python train.py --hidden_size=192 --num_key_value_heads=1 --head_dim=64 --norm="rmsnorm" --optimizer="muon_variant" --schedule="wsd" --final_lr_fraction=0.1
MLP neurons of a small language model. Each row is named by its layer, matrix (gate and up: input weights; down: output weights) and neuron, and shows model dimensions 0-191. Each number is 500 + 50 x the weight over its row's rms, rounded and kept within 0 to 999. Numbers have three digits each. A neuron's up and down rows have the sign that makes its largest values positive.
Before each neuron's rows, "fires on" lists the tokens most often at its 100 highest values on Wikipedia text that the model never trained on.

fires on: " to be", " being", " and was", "\n\n", " then", " now"
L9.gate255:439475525548443507458515480517553438511451481509580517486500520519526458417546497508550465507566501593491504510496564514528556415546462517440480483429426539501562545462412526531448441492473461641539491543443494477492496605507416465494489434562488550509520523391457453566499537536458504486571550681467484416535555560502473531519545522390496496567560498395482489505511439408391551461522498487527479508495436553486477523550556404483494560423543534374534488525529465482450527458514527488450432488602483425459529531489470579389474412510469482521516487503430425599481471525527498395
L9.up255:556473458553529468461572512406576613465434489526463496500494356472500460424455472538501604523515480556493486490499499557434524501494557574540569411465556543508488598463605437441522439468442508440531564547509531562535445515538503552499425568475531543438587515521458532449557567501550475461526544518560502457495492505532469524488529541519470542429424504420453447542434381552460483458570623518497490469438507490524547539460488426474502551487531608503533560572472528502512541493448433505447521557497606532489561565521487451505516454554560544495420439566502505559551586561552433631
L9.down255:448505521532562521501505441496477455477439498540480552443538483523466472517571377472469435436494491572533542514484620427464560486518498525569607570535508495559535505516495569516483587473570545464468518404463474448434496542405477429473521518544510552559484461372457523470525567465519562478471619609490528416568485534629504443545508519445379452533528525469528505477523494387495512577526404514477483564433412566467439476470507507484495572458537477427466426495428470480504485486503500522488515433522406458436462450615462534444497467506493487521535381537495542566532432459527481417

fires on: "===", "==", "istics", "s |"
L6.gate45:468518434515544608594494514440595499520604482451530533535389406384564524519472421561459527439529525514578492519555481479509541531529495575443459545494532494447512587569539511536565457480577559506516525475358463487610562489538491461469446512488463456436511530486598494562506485439547467420484558519515522440497575503511494408525512485544478513478548503409487593443483537606484517504544540594440494379525585491461450465572545542512503533504526550475476461527460518458539548431461425585466480555458466580588490552530435545539553479501480502488425471441542399499591461494494522523
L6.up45:449404511533493512534493575539548529442536529496617534457440471545530483517486493423471532523628488457453524615556553542475502427495489482416434496474461546584491488572462495460586447479447430435435499484473469428475558511503446517489506560435622415482534578513489451460483483519472476520498474418521440530530526495545517442412560587547541462427513504442479511473506518502494473508544469473446611492505525522475445501506544633423459534557514581611472445531486486555423620517440514482495488497545490541471474488446577454495473509510494460436621430571609490451428508484594567584
L6.down45:473570462510528529479476562611438512423665480482495646475423530542535467510594442486450484435536499484527579532513523560446411485469416497479538502475547595547582564387501542469500489461476475489478522539523524493491608526443477498510514579473574577476520514534492409416547489562482446513439557458529482523452531422527524448596506540601600498502461457520495547519526528549454510547482494542491547517539543542560565487512463489407489446600503535632505425578438544494442541605555505504472460545463519549448586526500555476468458530495507460523457402508505435515525489541453502569

fires on: "ort", "igh", "ight", " ", "ens"
L10.gate449:514525516494629467425566483516463557463494399548446439531471467548489528602515526549471580546590443519553411452493496463467498515506499527367556534489588511505483483477498437560566479530531486547436488493522528474523504486520460345442503452454527582491488467504488440514551454450482334491507518510449516545620465561548542453570485415516463565592531498472563505500425542599598537489534563556489477459561423543473520465469574558457494513490464530511512537491355553463527456469511632430486474465506523467530455508502540464433592462485488510505489480556482577511534460509523534404
L10.up449:569446524453536471457489490486448552447545406593473461496408522508472487484511519512381503479542506459481492451455484536529518486461428475473486582488536553533559383615493511542482599529485380538443492481495585503411486442523462645494600496489523512481494446466505572473490442558596503531510493558476538559472419525446633512446423431489483573402492367483440442529426513479516521595482466435492580516500466474473526480495577456529463493535493631386484506526466443520505584443504501524470538471539502496472492489500547488551492491500408460432455590450552515525497470508408497544
L10.down449:493538476559508533490469462528519403544529433528527497439539511555493548443580444442418481414592518530532526444562509564551518546578472455448493443494432506583494467539431464553493575443364573576494611524575534537451496516521497591520478504552432528433460514450427535516429491545503516517512433503518491527462465487512574509484441480533505542438410513508456570491575567496445501512407435483555622453386544479522550508464459494451588447439545503501515442514531434472479530492543454535459554478510493506457559506472393446583413552566411575481615476562565488446441545520431521488

fires on: "ac", " |", " | ", " |  |", ";", "|"
L19.gate249:469499510499474542462489579493486450421539553508534502449480505490523479533492516497524561520548478485592428444386478506444491511457371612497452597501525474509469536472511537579544524398473586478516460496448601457573528528503557583438467491469496522571527496470392531465506446449522469537413472480556540553451504489397457527513515455516531439389471416569601485544466506489547589487492545494454522434560525523550387541586457539433526458514498521532469448397429581466453531446475424476516356535494415524569599548545499429498445503562460460523582538490559442479512510505534496470
L19.up249:555473507475570525545463459487383483569427466491444480446500486523456558583510606434529523493489423464475594560498476576538507482506538519571518444482496432509536512558590526556443432426514439511605532527639547499458491509551533458552512426453465602511522488497583482491422548529499515524487498477526427508484513492499441537488493475527499496393423519486487474553499500511448607491553503572508458521507564490421386487529477608375484400408624465574512555509426434495483399531514569402522502552541493492598484536510421504426481536509489540515452528518558522510519451533416524476
L19.down249:519522493433534463473507543497445473492609482485537535447508541548471530492522475645477574546503567420552504519537464455504501556472465545404454546456500482568638568468543486536560516475456466459459537424509553539583555464521491536549499529578491411429530557530514502532477413447611394503451380466468604480461463494517549422461440505460493537485491441492494482574424472448462544411527441441476533521496510454596526515494478575585498595502440536527521420462487566459528578464568442480469525461476504458485475597478514512597469449489595608533436462544497435399483534502532501547

fires on: " | ", "ic", "ant", "ster", "ian"
L10.gate328:489613498447535535591437546604474458570549488488500539478486336574439491516426511546522459514485485529457507521503555481526457470482529589500485517629509505529516439446588485460551440491547470587446464424472463488536505590473450426504559541473460542516464457533523458609502474589477468444468421473512468416556470561504526432558556541435431514457430463492521471512512514569646447527461509510415540504470521530481505419492506421469432501442463565466438528622481597607517479624477485495462549513542572553512495509544550514434489529533482509410503446539497497553527464513437485551
L10.up328:472469518463503468395453591598487435484511496497500532475431502558466500623411494532463534520518564357458453492540528500466548474501412509599529509435517502630495472472516516519493520546512505536446504541499479530498532532402475490460455462442550558497523480605486531521524499438458498361512469449568590477449475483489448442570545450528647540531383398487554534481460372529523496457520587527494504450441480538476549439517498528420553556501492492499508538453516371477456525524504522421582511500533492642583545487458424528534519494516506448495510440474527464489573496498539507423
L10.down328:483480529500470400560464499498527433496551439368481527445531508501494520499536506534463453491521428505447527489480466463528447562526555550429500445549647441529501467525503485518591499478540455546527480481439468505480413502497527455478512515526564485648424488515422492547473462498484452452376440480447517529488530478473618487596537431523553451496421436525571414500517547511518473493416514594514549469415466492459542560522469370440598443585476580528496462460399534483450537582566440401452571427598501445498451472481491552466498445522499424440534499487447544497543442483533548505

fires on: "ult", "er", "ir", "il", "ed"
L6.gate223:553484534528506479609494550471488469525528545578478503440559542440496522536518507507459534472511387543571523504551538420477510577554496582608568419412442536515570515539463482528505467524562430511476549556575470545512433556542454467484534496364513546521467495502445476597464508554571491563540550433550515551586580466467519523452546351548551499527530512501538514491419506485466520525464529435517453525536442472511575450423492504563434541512605529499562557494452514437559518515485433456491523513536439637460454416545521589477500417489431492513446534520477521433400555543410532590
L6.up223:515478532528487537487429475485479467512519432438449503463507487456472432498529471523438433488523429530451487486568539467417548556485484486580567467512434487426568497538469565494555432513538487508520417587621462427617413431461445482525635375533546511551501600477507533416537560497560524484529500479494513510420473497474479582556457524453495488440453585512559433520571504468399528438424505425454426529440456440507480454459585522543514388433564550575502498535449409450578435490462579472512441422397547530501542504517476495458479538472442478481486525468509580485449500586471462473
L6.down223:447592604476590516608572520485424562474504534414548590538527482466503536519510502498462538559514461570480491502633507525464479455596566541513515445531469429510450457515539472592471510434500418506556471666571510451565479514506509516554568475562481579518469556515541511511441481459551476442420518386560552474407469411498511583558513571490456517454582512515449489529440544498508512407532467427429471466444511541449455434469506462480524459493393520513521489535622398497498552430461451546419499487490494499476519486577447523513508483436413545516538502548585542541457514453484503476

fires on: " being", " later", " first", " then", " been", "ain"
L10.gate161:516536458467508425446517479546551430496483563544434506502424455506534431503598603472553523450624497479488568549523504504497581450481523583560425544558404476502522548504541520446508460456526597534444419614403518384477448587461406544525487555499484498433525529473510577451466485529428497392431498597475655448474601526496552493528553467505491522379539502539459445500465460488537580484511502498532465435556478506469511509548447409527483502473445520527488525508556510542579566471515513513483399578496598605455515437528529501456503486456587489514504507542525510419499500485486476522
L10.up161:515478487553509496515469422465601492387484447506468548466482421489596410529588533509477541470502518492520498552569512503527569440463567456539399422431547503463454424505472431400484484463454452508436456501459514462473517531529475482545459455498536527523459509563520549466490561476511444544547471486456566552468536396480475479520501600409454467484527510571445516489540555563494554465533523418545539461465500537474356469487504399415498557512624628498423514550483542486465533432542493558380426428504518478534575512462436558456464513499558410566410604431454487522500538493534472543
L10.down161:481444516557502408541500422369412498470471493448479578488513428473611446516521559443461527461554461516539535569607505498462578485448448631463485472494497497537477451555483538561528502453431430599519532472381509489490474608482534414517511422519482504590459537548448544450481559410568505506489502523534528519537492469600486492571593564441450508499558509572416552461501551543504547568501445501441491513496421497495488469491475467472479511508595536453434558493529486423583598473593562449430510499587504551465583460438545461477536450569458503540442535536467521493510508474509616519

fires on: " as a", " Japanese", " was a", " a", "an", "on"
L18.gate378:427591464542492511461523459455545468521496394481446420528479486571452501474502536494539447489484488424530438419486531598545504570465528418494499463401511473482488449491464444562554479522521452458558468568587386458508518502530493452410498461502516570495521639545494566517561459401498503507402579561519546458482492540500502540405465516437452471555458453540519549470380575569518511473573517470470445419449576544386470595604477485472479577476491436555515524581518523437493506536527378588486516508614521491448500508561556540539488590542514504526465586490532494496553464496466526512
L18.up378:495448483538480461500474515501425387508391466428514488475554607427467469456481545556527527528505499449474536475535597500458540545420505446467445472572462427564546467531553503623554508610526513550503491494449475514485578539510457442558464450577487573515588473523458475456521505548529493615467492421543459404463392548518539504465563454443472540553509562450556462496404484447420492448556457449514522447469544524483492456523417442515581507430393489467484536466543567540452460404514535568429558546472499379398507542468447470500477463541531530484482581571531526573436559514534538523
L18.down378:578554446479618519487507486487511504549512566484602412530467449493377510560540509542502540564395503539558461479441515513492583532456513417480540466511543480503490525510564540551443520550540539470481472525574529519460519570474472443462532464518442427418426547677557492544479498503536474488444442453499498530574606464457496490395461551495528475513509499557399544559524629477430527486521515453439435485491491474458501550481516467525433473563527492505391415628472422488539449535518499528536483567470577445512471569473575564399477571465494403489602497516488485445529446494526540497

fires on: "t", "p", "r", "b", "m", "x"
L6.gate469:553556520457499471525542580622508622541492585508608443532468458553444465511362571507566501580457524512533466488460594452512560454598431524518519498495437468466537466450463514491497534497413439592459465447466487452416481500446449532517512542531422580538562558458582449464406518428633530504541499512455489519496564474478456392542467564533482448542458538514392536484474529461466444553522487479499465522514481427495472527506438471465424502446583470436578602504473429459533441580557489535550453525499517496547538467542484498497549501520489619468525477550578396488532484490515488432
L6.up469:507428431550564520443520449541566502530487436448520462463568421458539518453480581406507493532522444465513490376502533468492572581529456644442481474538562562429571589513617525494485456532550382550500494455529442464455475497466547520465463476556540462512485555483550517473409560411514385559471437585438479485545466566568496500520411558468532462473529396479456539538498497542521510470444506489555496601555575503497541478507501445521465474523525477457522548532486485494532498568431450575415468524445402470494440470532434564488459485424537503497487563490566543437521443518519416367
L6.down469:582425543493489480504550469543516472503454503565463534546512576451477588586409430496545422459468606478454540353502455497470459496389439470470522530523503445491503501447515563477496458449552467512493577526496504451502509579507555539470417463490525517468470410468461421535439613518503438520451540508508493576535454502472480582445433510467460485580554551445514556483543482500574589557442440408523500535468530491573541574460458446581446446495489587473521545480530506538420621501585538552436466449508596480489530495479479530484477609458474607537454523443622482552485538449519491421

fires on: "===", "==", " ===", "===="
L3.gate468:465566526437520602481443452429424536522544470449551500556516511521595532662476396520541483526496450542505475581573540535546481364554506413570528545493509503577457454524420515498551424551426540439502511503473460413496518498519539470430475537483573540477484555548551489408532520565437595461496527483470571476592547382519566512478519460482536424429374455457560494435477535535447522544459444518513499495531558522511484475570510524572481505471557578479459521553473537472466552522491511466565459630564514446445473440533527530506448540496451536489548471427513505458455535502514381568
L3.up468:472527598444469460535446534421437491483505458432453558552429480553502401606509386499567466556507471487495576634544537479458521413587493497570461502510573530492565552549534415527511463497541521460480438521446490419494525462502502476361435550439505426487570545484507484502558464550502519509478476550529557427581496581606533472496447476435491439604457465493490514548530424521472530593534511531554509537549454469411544473622469525522512511477553549529541501536499579533543505521459469524468551517624518564532484461435562515525442513469405505488520530408543542455527592463551429456
L3.down468:437481534495462504526450419492529497555579512487494485488447485505588543573562485507518558552515447477537474571573547563412542590493495499434519391543606467465474470516518507464542418478462536514448510516428596538611618501557532500420449629479520537507521562505501542468513511574474498506560531512599487504476482533519567487486483560555570462399425457515583567464484465484438498526563457523466475472532575575507501554528469450568484549547541517471395435573569501421484567521567473547504552514468434491544501493494467568532497613417507421447475414584539574576547451581466491552